config.yaml
num_attention_heads: 6
head_dim: 64
vocab_size: 8192
norm: "layernorm"
qk_norm: false
init_std_down: 0.0161
optimizer: "adamw"
weight_decay: 0.11
warmup_steps: 269
decay_fraction: 0.844
decay_shape: "sqrt"
final_lr_fraction: 0.05
batch_tokens: [32768, 65536, 98304]
max_seq_len: 256
MLP neurons of a small language model. Each row is named by its layer, matrix (up: input weights) and neuron, and shows model dimensions 288-383. Each number is 200 + 20 x the weight over its row's rms, rounded and kept within 0 to 999.
A block is one neuron, or neurons of one layer that tend to fire together. Before each block is what it responds to, as a language model described it from the Wikipedia text at the highest values.

Responds to: Date-slot before year
L4.up286,196,182,200,193,178,216,210,176,177,225,240,197,196,212,196,222,159,197,183,200,197,193,230,206,228,202,218,166,202,196,192,205,192,186,170,201,204,227,186,187,163,181,197,206,199,207,214,183,234,205,204,214,218,185,217,216,203,186,221,191,161,207,234,212,187,221,179,212,147,186,211,159,229,185,153,189,171,192,180,212,211,196,218,181,199,179,199,234,215,182,206,158,208,195,212,223
L4.up522,212,222,193,204,196,170,205,197,246,201,198,177,189,198,212,197,203,195,183,245,183,202,187,187,200,220,211,163,210,211,215,211,206,195,188,197,196,206,231,157,192,213,170,178,237,174,194,204,208,150,189,189,217,206,186,220,230,205,190,203,141,236,214,214,207,204,194,183,190,196,214,193,219,163,210,225,215,217,209,205,157,193,195,193,221,215,208,195,158,230,238,211,211,184,184,213
L4.up701,177,218,187,189,178,230,197,189,191,195,198,218,182,241,193,228,202,215,200,215,181,242,228,201,205,205,210,179,195,151,199,198,194,206,184,180,186,200,201,215,184,207,228,191,175,224,192,176,201,173,206,168,202,198,222,194,180,223,215,166,215,199,191,213,222,210,211,214,204,190,206,198,178,218,192,172,189,203,207,204,201,222,207,168,192,222,203,224,199,163,232,198,207,214,197,193
L4.up826,202,231,181,219,195,208,204,179,196,206,211,204,187,206,235,241,167,208,192,234,204,228,195,184,235,250,202,158,198,201,199,227,185,198,187,177,217,222,208,221,171,195,205,194,236,154,223,187,228,190,200,236,191,188,232,241,223,160,223,195,216,203,205,203,212,195,199,211,173,200,212,170,196,187,184,180,192,188,197,196,175,160,216,182,181,172,209,195,210,181,213,167,196,162,196,210

Responds to: Mid-word subword fragments
L4.up110,226,238,221,174,199,202,171,166,215,224,203,185,200,196,219,217,195,192,206,201,222,185,203,211,215,225,177,205,200,212,176,190,178,175,155,173,174,219,235,214,177,219,194,226,212,160,200,209,203,171,205,206,171,209,149,215,183,187,186,203,220,217,177,196,194,173,191,180,205,226,207,229,157,233,202,191,208,185,218,164,205,188,240,235,185,198,188,153,156,176,207,175,221,166,198,189
L4.up504,193,188,220,177,186,173,201,212,211,191,178,213,186,224,200,176,198,171,164,183,205,203,181,197,229,238,215,218,200,199,197,217,224,173,189,222,177,197,204,232,192,207,244,186,212,193,210,204,196,211,212,256,208,205,179,221,188,205,189,205,208,198,190,202,202,182,181,210,160,186,183,222,194,223,189,189,199,227,203,205,188,158,212,236,191,211,184,179,214,216,189,212,197,188,198,167
L4.up848,189,224,224,175,185,228,194,197,194,207,169,223,176,229,220,173,212,186,171,190,187,197,198,192,205,214,226,220,203,210,206,187,209,177,141,189,214,191,240,209,203,201,205,197,198,175,204,194,213,158,233,216,202,194,222,204,200,187,171,222,181,195,171,159,173,173,173,218,237,192,172,235,223,238,235,235,191,211,206,205,207,192,205,200,263,212,163,218,211,201,217,197,208,202,229,214
L4.up1270,180,190,178,210,200,153,240,179,177,214,221,211,180,217,211,248,205,163,199,201,216,163,201,206,225,213,205,194,232,191,229,198,191,174,178,196,201,209,180,178,179,204,180,194,221,193,225,187,198,191,187,176,196,193,165,212,221,210,222,215,188,156,189,185,179,167,203,165,204,201,191,193,198,219,195,205,205,194,202,185,219,129,185,209,183,207,197,184,187,196,211,255,189,195,220,208

Responds to: Wikipedia heading closers
L4.up241,189,193,173,192,210,215,193,183,235,197,204,207,220,205,226,243,207,178,212,185,198,186,172,189,193,199,223,197,214,196,189,200,203,216,200,224,140,189,216,207,202,198,230,207,196,201,192,186,222,248,208,184,175,220,217,201,184,237,182,216,190,208,205,200,173,175,219,201,216,169,168,215,242,237,172,215,207,200,189,227,220,190,196,199,199,182,199,222,171,168,199,227,204,218,194,204
L4.up1165,201,180,179,197,196,190,223,210,211,198,204,214,203,192,202,192,215,209,208,197,212,197,208,244,196,215,248,187,224,205,205,191,206,205,197,181,170,197,184,165,226,192,212,224,178,227,177,211,195,210,202,206,190,188,196,176,246,215,154,209,204,188,200,179,225,192,178,169,188,195,201,219,189,197,206,229,192,212,188,187,186,175,212,202,238,151,195,196,162,182,190,137,222,155,192,198
L4.up1313,165,217,186,198,198,165,201,176,263,206,198,181,210,219,203,237,181,215,201,222,228,173,183,200,214,218,217,194,242,189,215,196,184,194,212,197,166,183,227,192,182,219,225,205,215,201,222,167,186,238,199,196,217,199,204,160,176,205,194,215,215,189,222,198,168,183,242,175,199,174,227,215,194,207,208,193,187,173,180,174,193,169,199,240,181,197,196,198,177,187,194,181,202,185,192,177
L4.up1437,186,175,180,225,203,189,198,197,211,203,199,186,195,198,218,204,199,200,187,204,218,179,183,197,210,208,198,180,196,187,205,226,206,189,198,199,169,189,200,186,166,201,171,175,211,206,199,182,205,166,194,218,258,204,212,198,186,193,193,217,191,226,235,166,190,229,204,161,249,205,203,217,209,219,160,184,190,160,198,221,196,170,201,222,205,190,179,189,196,188,216,222,189,214,217,164

Responds to: Mid-word subword fragments
L2.up34,204,235,212,184,201,158,186,165,161,182,181,213,194,213,196,184,204,164,194,235,204,197,218,170,199,202,222,234,208,176,229,144,188,198,189,199,222,194,198,180,212,173,218,240,208,167,208,198,219,185,182,181,202,174,162,250,215,183,182,187,199,183,224,206,235,182,190,196,181,193,220,219,228,199,169,173,192,203,187,215,201,199,190,244,201,243,195,217,190,198,206,204,190,186,188,222
L2.up177,222,203,179,197,191,191,172,183,215,195,220,166,221,218,179,204,187,195,197,252,212,252,226,205,234,168,210,228,170,199,218,152,204,167,192,201,208,194,221,201,209,208,187,192,180,211,213,210,193,172,174,198,200,212,240,156,193,238,199,210,181,228,181,236,236,214,219,189,166,222,216,239,185,194,187,190,197,189,210,222,198,215,199,184,226,187,161,186,194,140,205,176,212,207,238,184
L2.up191,231,216,220,188,184,202,196,142,193,225,216,211,181,192,200,195,193,179,171,186,197,192,196,203,191,174,168,230,201,173,231,189,212,183,217,211,150,230,230,162,208,210,226,178,205,197,214,201,198,198,202,191,193,168,173,204,220,172,224,216,182,222,195,178,229,195,173,236,201,196,198,215,192,211,182,199,219,176,153,185,208,199,205,217,207,220,229,196,181,199,206,226,181,210,194,176
L2.up596,211,193,234,158,197,188,176,203,216,217,200,195,207,204,175,199,202,174,213,201,234,199,184,197,209,177,212,203,197,195,212,156,198,204,220,189,206,209,209,182,230,202,212,198,226,198,219,210,207,199,211,189,206,174,216,227,230,195,173,186,191,205,173,166,191,218,209,212,185,189,198,217,180,202,194,148,230,188,203,175,182,197,230,227,175,195,179,175,189,191,162,214,175,222,236,210
L2.up758,220,231,184,194,195,208,170,192,220,178,210,200,191,188,219,189,195,174,199,181,204,186,177,216,227,237,236,180,160,201,181,190,212,171,186,180,192,200,200,183,205,196,195,192,235,184,214,197,198,185,202,173,203,195,182,204,209,186,200,224,214,194,187,148,238,202,182,217,199,201,206,181,194,216,187,197,198,184,188,209,216,168,204,209,200,236,187,182,198,193,161,216,196,199,216,187
L2.up1225,217,228,189,189,212,234,192,210,200,201,199,205,201,222,201,225,196,185,207,185,231,210,173,186,211,223,179,232,236,199,208,151,219,171,163,164,210,228,197,204,208,185,216,193,196,213,239,208,228,192,178,184,213,166,190,173,177,190,175,218,202,201,183,189,176,225,210,170,150,185,251,186,181,229,188,190,199,168,222,192,213,212,200,197,191,227,148,185,201,205,166,195,206,196,218,177
L2.up1309,199,204,172,198,172,179,184,209,222,212,222,195,178,204,189,216,218,205,204,225,202,212,214,217,204,210,209,201,207,167,238,187,203,196,209,210,179,198,246,195,222,215,182,196,167,232,182,215,217,194,211,205,189,218,183,177,225,175,196,194,206,185,227,172,217,217,200,214,188,194,138,229,187,178,209,204,198,200,153,202,213,138,182,196,177,212,219,179,202,184,166,205,193,198,239,191
L2.up1384,169,172,201,196,200,208,225,159,202,244,207,190,211,212,209,189,202,188,180,203,216,196,186,205,202,213,176,205,204,200,194,172,194,166,201,178,179,196,205,196,200,202,203,189,192,185,224,183,219,222,179,199,198,172,215,214,199,199,203,221,223,203,188,230,225,187,223,189,179,186,200,216,165,174,190,225,210,209,212,207,205,210,178,225,220,193,198,196,194,169,194,233,209,193,220,181

Responds to: Heading close markers
L3.up432,215,186,148,176,221,173,197,225,255,206,205,173,195,222,205,195,214,199,226,209,196,208,188,196,217,213,189,218,202,181,217,199,200,190,197,198,189,248,189,159,200,201,208,191,207,203,213,185,203,177,194,189,183,210,178,208,187,231,175,223,180,185,213,210,173,172,154,213,212,188,215,209,167,211,202,240,221,194,204,196,192,218,188,201,204,199,215,227,183,194,240,189,221,185,213,205
L3.up770,225,186,159,164,156,194,205,230,182,185,218,192,156,207,223,191,196,156,184,208,189,199,191,208,180,196,193,203,195,198,206,168,159,219,193,184,159,192,202,172,171,199,196,177,199,233,205,181,205,210,189,191,183,202,178,198,202,236,190,214,213,240,200,175,169,182,201,199,213,167,213,229,212,242,189,195,199,204,220,217,208,188,176,205,186,204,206,227,160,210,198,191,201,207,219,202

Responds to: Occupation lists, word pieces
L2.up149,190,179,212,195,187,185,183,220,218,243,206,197,191,202,231,205,206,232,214,218,211,174,175,169,186,220,161,202,202,206,241,213,225,189,184,218,239,209,222,236,204,201,235,230,199,154,209,194,212,204,219,187,210,193,202,211,205,234,190,197,227,146,212,188,214,189,201,198,207,209,201,212,168,215,192,221,192,208,212,199,201,186,211,212,217,233,256,206,194,174,174,187,201,215,211,196
L2.up189,207,179,193,157,187,219,181,160,221,195,218,178,188,192,235,177,153,182,194,192,191,226,216,228,191,202,204,203,181,186,224,192,229,208,202,215,220,233,188,221,196,190,202,219,209,193,179,169,226,190,192,195,190,227,185,209,234,201,228,231,186,211,174,196,205,198,215,188,191,207,193,225,213,235,211,196,215,208,198,223,225,226,193,197,203,163,198,207,176,174,195,188,212,187,250,174
L2.up328,184,199,185,171,174,218,212,197,214,190,252,208,159,198,168,217,178,204,154,195,198,195,215,232,194,196,176,228,210,200,233,205,200,187,216,182,174,226,185,177,204,214,189,187,197,208,217,206,227,186,206,194,205,201,206,225,233,216,170,196,137,187,213,170,218,227,182,180,196,165,200,210,224,202,204,194,166,198,194,225,183,191,234,170,201,191,177,186,197,198,185,160,183,180,225,170
L2.up569,189,181,213,205,186,195,223,178,237,197,216,170,176,202,238,167,188,179,191,183,184,209,181,215,201,188,175,171,169,242,241,190,161,141,164,182,183,218,225,201,187,212,208,199,186,200,204,182,206,209,181,222,188,193,153,196,169,213,194,222,243,238,237,181,212,178,183,228,216,223,191,206,142,238,213,229,224,177,194,202,157,190,158,206,172,212,201,184,171,182,166,226,177,203,233,169
L2.up579,210,230,201,198,158,196,189,208,211,184,204,209,151,222,201,221,183,180,171,199,202,204,189,227,188,211,173,202,251,213,225,221,210,181,194,224,206,200,231,209,209,201,181,213,206,218,190,203,186,228,211,153,233,202,163,212,187,152,177,217,177,213,206,195,204,204,223,212,214,203,194,257,177,212,236,194,193,152,189,181,154,182,184,203,202,196,197,216,189,189,183,170,198,199,225,201
L2.up1383,219,182,181,211,209,185,197,211,203,208,178,205,164,204,207,189,183,203,203,228,191,217,208,199,184,224,183,193,200,136,216,187,181,164,213,195,205,232,184,205,231,198,226,237,203,236,221,171,231,209,190,195,206,200,197,169,216,194,202,242,186,228,229,191,237,197,190,203,175,187,205,230,211,174,203,184,236,186,233,213,199,186,187,179,220,185,213,166,204,200,186,186,215,203,212,189
L2.up1412,192,174,200,197,167,207,183,203,243,177,206,185,146,216,239,188,174,183,199,213,203,227,209,187,201,189,176,197,217,197,219,165,199,192,192,214,192,239,200,185,207,207,229,198,196,239,188,206,215,165,167,232,209,186,196,201,183,226,210,203,168,216,205,208,229,200,201,205,213,212,226,226,157,220,221,192,212,198,192,205,203,200,239,187,187,193,188,208,189,164,216,184,188,212,210,168
L2.up1526,202,173,191,222,222,179,195,203,213,216,224,200,202,196,195,223,171,210,189,220,187,199,201,225,174,236,182,185,235,197,216,243,200,204,218,209,214,227,217,171,206,196,186,215,214,202,249,227,242,224,210,167,177,198,200,199,212,164,204,187,190,209,191,159,239,188,194,203,223,203,190,178,202,232,191,209,214,203,182,184,189,202,206,218,183,215,249,189,214,163,170,208,196,184,207,174

Responds to: Date-internal tokens
L3.up325,210,221,208,224,208,188,214,191,196,199,215,203,203,207,196,192,172,215,226,230,164,213,182,211,208,215,224,198,201,178,220,221,165,196,229,211,208,213,206,228,192,212,211,164,232,206,196,200,205,181,203,162,190,209,204,227,215,231,201,189,189,192,195,186,193,207,182,193,174,180,230,229,209,199,230,158,209,214,189,217,208,188,215,221,173,235,185,228,203,202,250,194,186,205,191,208
L3.up1273,178,201,192,196,236,182,204,197,195,186,208,219,173,204,219,216,172,200,163,205,170,238,214,209,198,186,227,173,192,184,197,219,191,192,184,188,183,208,227,213,156,199,236,183,191,154,197,185,208,180,216,187,197,175,202,228,212,163,204,209,212,206,196,190,228,210,190,205,202,159,208,200,206,218,216,175,224,211,201,229,214,198,197,213,182,223,185,201,201,203,249,221,246,190,200,197

Responds to: Month names in dates
L2.up41,206,198,211,208,202,184,183,213,208,159,212,204,200,204,227,209,187,221,191,233,187,155,201,165,192,204,228,186,221,158,215,209,254,168,186,200,207,191,205,177,188,177,198,200,193,211,194,209,206,188,206,199,181,180,214,198,163,219,186,208,198,192,185,199,212,177,195,224,162,196,236,183,200,229,219,195,196,203,204,195,227,170,189,222,207,239,224,206,185,200,208,187,161,189,201,166
L2.up223,158,186,176,194,210,199,220,232,239,207,218,187,185,214,203,221,172,218,154,203,198,168,215,208,219,198,166,221,194,170,197,195,190,186,207,155,209,203,208,203,196,205,175,202,199,216,190,153,205,199,211,209,223,179,225,176,197,215,190,208,208,208,212,192,234,203,166,195,213,167,220,191,204,209,205,192,199,205,205,206,179,178,189,217,222,240,204,209,183,214,192,219,188,189,225,191
L2.up513,216,232,216,172,242,195,190,181,174,228,199,222,195,206,193,217,142,178,224,197,200,233,224,169,192,220,214,179,189,160,223,223,222,204,174,178,181,251,198,214,207,191,211,216,197,176,233,194,219,167,217,239,222,193,202,199,205,215,202,206,218,210,185,193,216,223,190,185,184,178,201,180,202,176,209,198,201,182,177,217,200,222,194,175,204,198,202,207,232,221,173,198,179,201,233,128
L2.up793,195,201,220,215,222,222,199,221,179,179,175,212,195,209,216,190,152,217,216,216,176,225,212,167,229,208,189,203,200,186,166,214,205,187,167,189,225,172,251,182,200,189,168,212,204,179,219,210,195,185,186,158,196,183,198,187,218,208,202,200,190,195,187,193,218,210,196,192,166,241,233,212,206,185,185,177,204,202,201,233,165,207,188,186,178,193,194,220,184,207,206,191,190,194,219,209
L2.up850,153,241,189,211,201,192,225,167,184,201,182,214,208,193,192,211,165,190,159,231,184,221,202,183,160,205,187,171,206,177,234,214,207,179,181,187,218,207,175,220,208,211,213,188,178,182,211,175,215,204,209,195,221,189,218,254,226,234,227,204,197,204,199,206,171,202,180,169,185,186,208,194,194,155,200,210,200,185,194,192,180,200,229,213,213,214,187,200,184,214,187,171,192,207,216,189
L2.up1204,197,185,198,199,230,143,216,239,192,182,196,198,198,207,204,221,173,236,182,205,179,207,229,218,171,196,225,169,188,231,208,196,223,184,159,170,227,198,189,182,177,202,180,206,216,187,216,175,182,154,218,160,172,196,205,225,177,235,217,187,191,221,203,213,194,211,198,176,180,211,195,192,193,189,191,213,225,197,231,166,179,201,224,192,193,236,235,180,208,222,199,172,212,227,212,195
L2.up1230,171,217,203,178,192,169,233,205,213,218,200,211,182,204,209,210,184,196,206,209,179,205,195,204,207,203,225,186,193,193,208,180,199,200,188,176,208,224,196,171,208,197,221,185,235,223,202,175,242,192,171,161,198,170,210,205,185,251,221,209,193,196,179,228,182,202,214,165,191,207,227,192,202,204,173,209,226,225,189,199,175,212,203,208,203,161,215,218,235,204,203,205,179,214,239,202
L2.up1415,210,219,158,217,219,193,234,225,178,190,189,163,210,205,233,211,176,241,189,244,221,176,217,208,219,192,188,178,223,196,194,200,196,172,177,179,187,190,197,166,219,192,177,175,197,210,188,208,199,176,192,185,217,164,212,196,205,171,208,191,213,229,203,197,210,230,185,154,213,155,204,193,171,213,220,172,214,175,193,187,184,173,202,230,168,216,194,212,175,206,215,172,208,188,208,172

Responds to: Word-start and mid-word fragments
L3.up511,172,165,199,189,171,180,184,203,219,202,194,205,187,201,163,213,183,208,186,208,181,238,208,211,243,222,186,216,243,202,193,231,230,190,226,229,169,171,249,183,164,183,199,182,183,188,198,230,223,212,211,203,220,222,208,220,205,184,139,200,170,208,194,186,177,178,217,202,192,196,200,222,181,184,179,227,174,146,173,204,201,204,186,222,192,206,212,188,175,188,202,250,192,187,227,196
L3.up1504,206,198,216,189,185,204,161,198,202,238,200,191,193,207,177,209,207,223,193,208,199,207,219,228,225,215,200,198,171,226,222,236,183,189,213,202,146,186,176,215,204,207,217,202,179,196,199,208,207,230,201,159,211,208,195,195,204,189,213,184,156,163,197,204,197,214,209,133,180,198,154,220,190,208,197,202,191,200,232,201,194,150,184,190,213,203,192,202,202,216,191,201,189,182,243,197

Responds to: Creative-work head nouns
L4.up1,171,239,180,142,179,205,222,201,209,212,218,192,184,204,199,221,175,224,192,232,180,215,197,190,184,242,189,215,182,176,200,188,191,202,201,151,188,187,198,189,199,191,228,182,207,196,210,141,231,180,176,229,210,210,194,227,209,240,199,191,181,188,175,206,176,186,172,195,209,217,218,223,213,219,160,211,246,211,206,213,174,216,218,196,219,217,210,198,206,172,205,208,196,212,229,217
L4.up81,232,209,176,204,215,178,198,215,227,217,205,182,201,200,189,199,213,199,211,194,190,187,186,198,200,217,186,175,213,183,155,189,196,213,209,188,201,195,192,200,218,187,205,183,199,194,159,200,226,237,198,230,219,180,236,209,233,221,206,173,171,216,256,207,212,173,187,190,201,174,194,182,164,165,191,201,199,199,221,172,237,190,233,202,221,212,206,225,200,159,184,213,205,209,198,210
L4.up333,206,187,195,204,205,236,216,201,220,208,199,170,199,218,230,203,184,197,198,171,221,201,171,186,215,212,208,189,231,187,220,205,201,186,202,184,204,187,183,207,206,193,184,186,209,215,201,189,208,165,169,190,195,175,185,182,214,167,202,207,185,243,213,168,170,191,193,189,188,204,180,207,156,195,167,194,227,207,212,193,196,174,234,181,256,175,247,205,190,186,176,195,173,190,236,211
L4.up1349,231,229,156,165,191,204,201,189,236,183,197,211,168,189,201,205,219,175,218,198,192,220,170,198,207,212,210,178,171,185,183,160,223,186,201,164,226,224,167,234,225,195,205,196,199,226,186,195,230,179,168,208,187,177,219,215,216,210,207,209,167,207,226,189,232,165,198,180,230,187,173,199,197,166,202,182,232,182,225,233,180,197,217,168,236,177,206,168,217,161,177,209,203,206,201,190

Responds to: Mid-word verb stems
L3.up59,199,260,195,226,197,209,203,189,193,222,195,226,209,226,182,213,196,179,174,180,201,205,204,216,195,221,224,218,208,201,178,195,245,189,129,169,213,212,196,200,210,200,194,216,191,206,209,163,204,195,202,203,183,185,175,215,215,187,202,207,223,201,196,161,201,187,188,201,199,181,216,230,221,193,213,201,223,183,202,195,173,175,188,207,220,203,215,214,181,216,236,254,191,210,196,209
L3.up326,213,227,204,203,213,198,176,220,226,188,182,190,198,212,179,181,184,217,197,225,212,216,233,223,225,228,213,220,222,187,229,192,210,191,190,193,192,211,213,158,238,202,169,183,187,208,186,192,185,186,188,211,200,194,195,178,184,208,201,211,210,171,188,202,213,229,186,215,199,169,177,200,201,214,237,188,216,201,220,187,234,183,186,209,226,203,193,209,206,165,210,181,203,231,228,220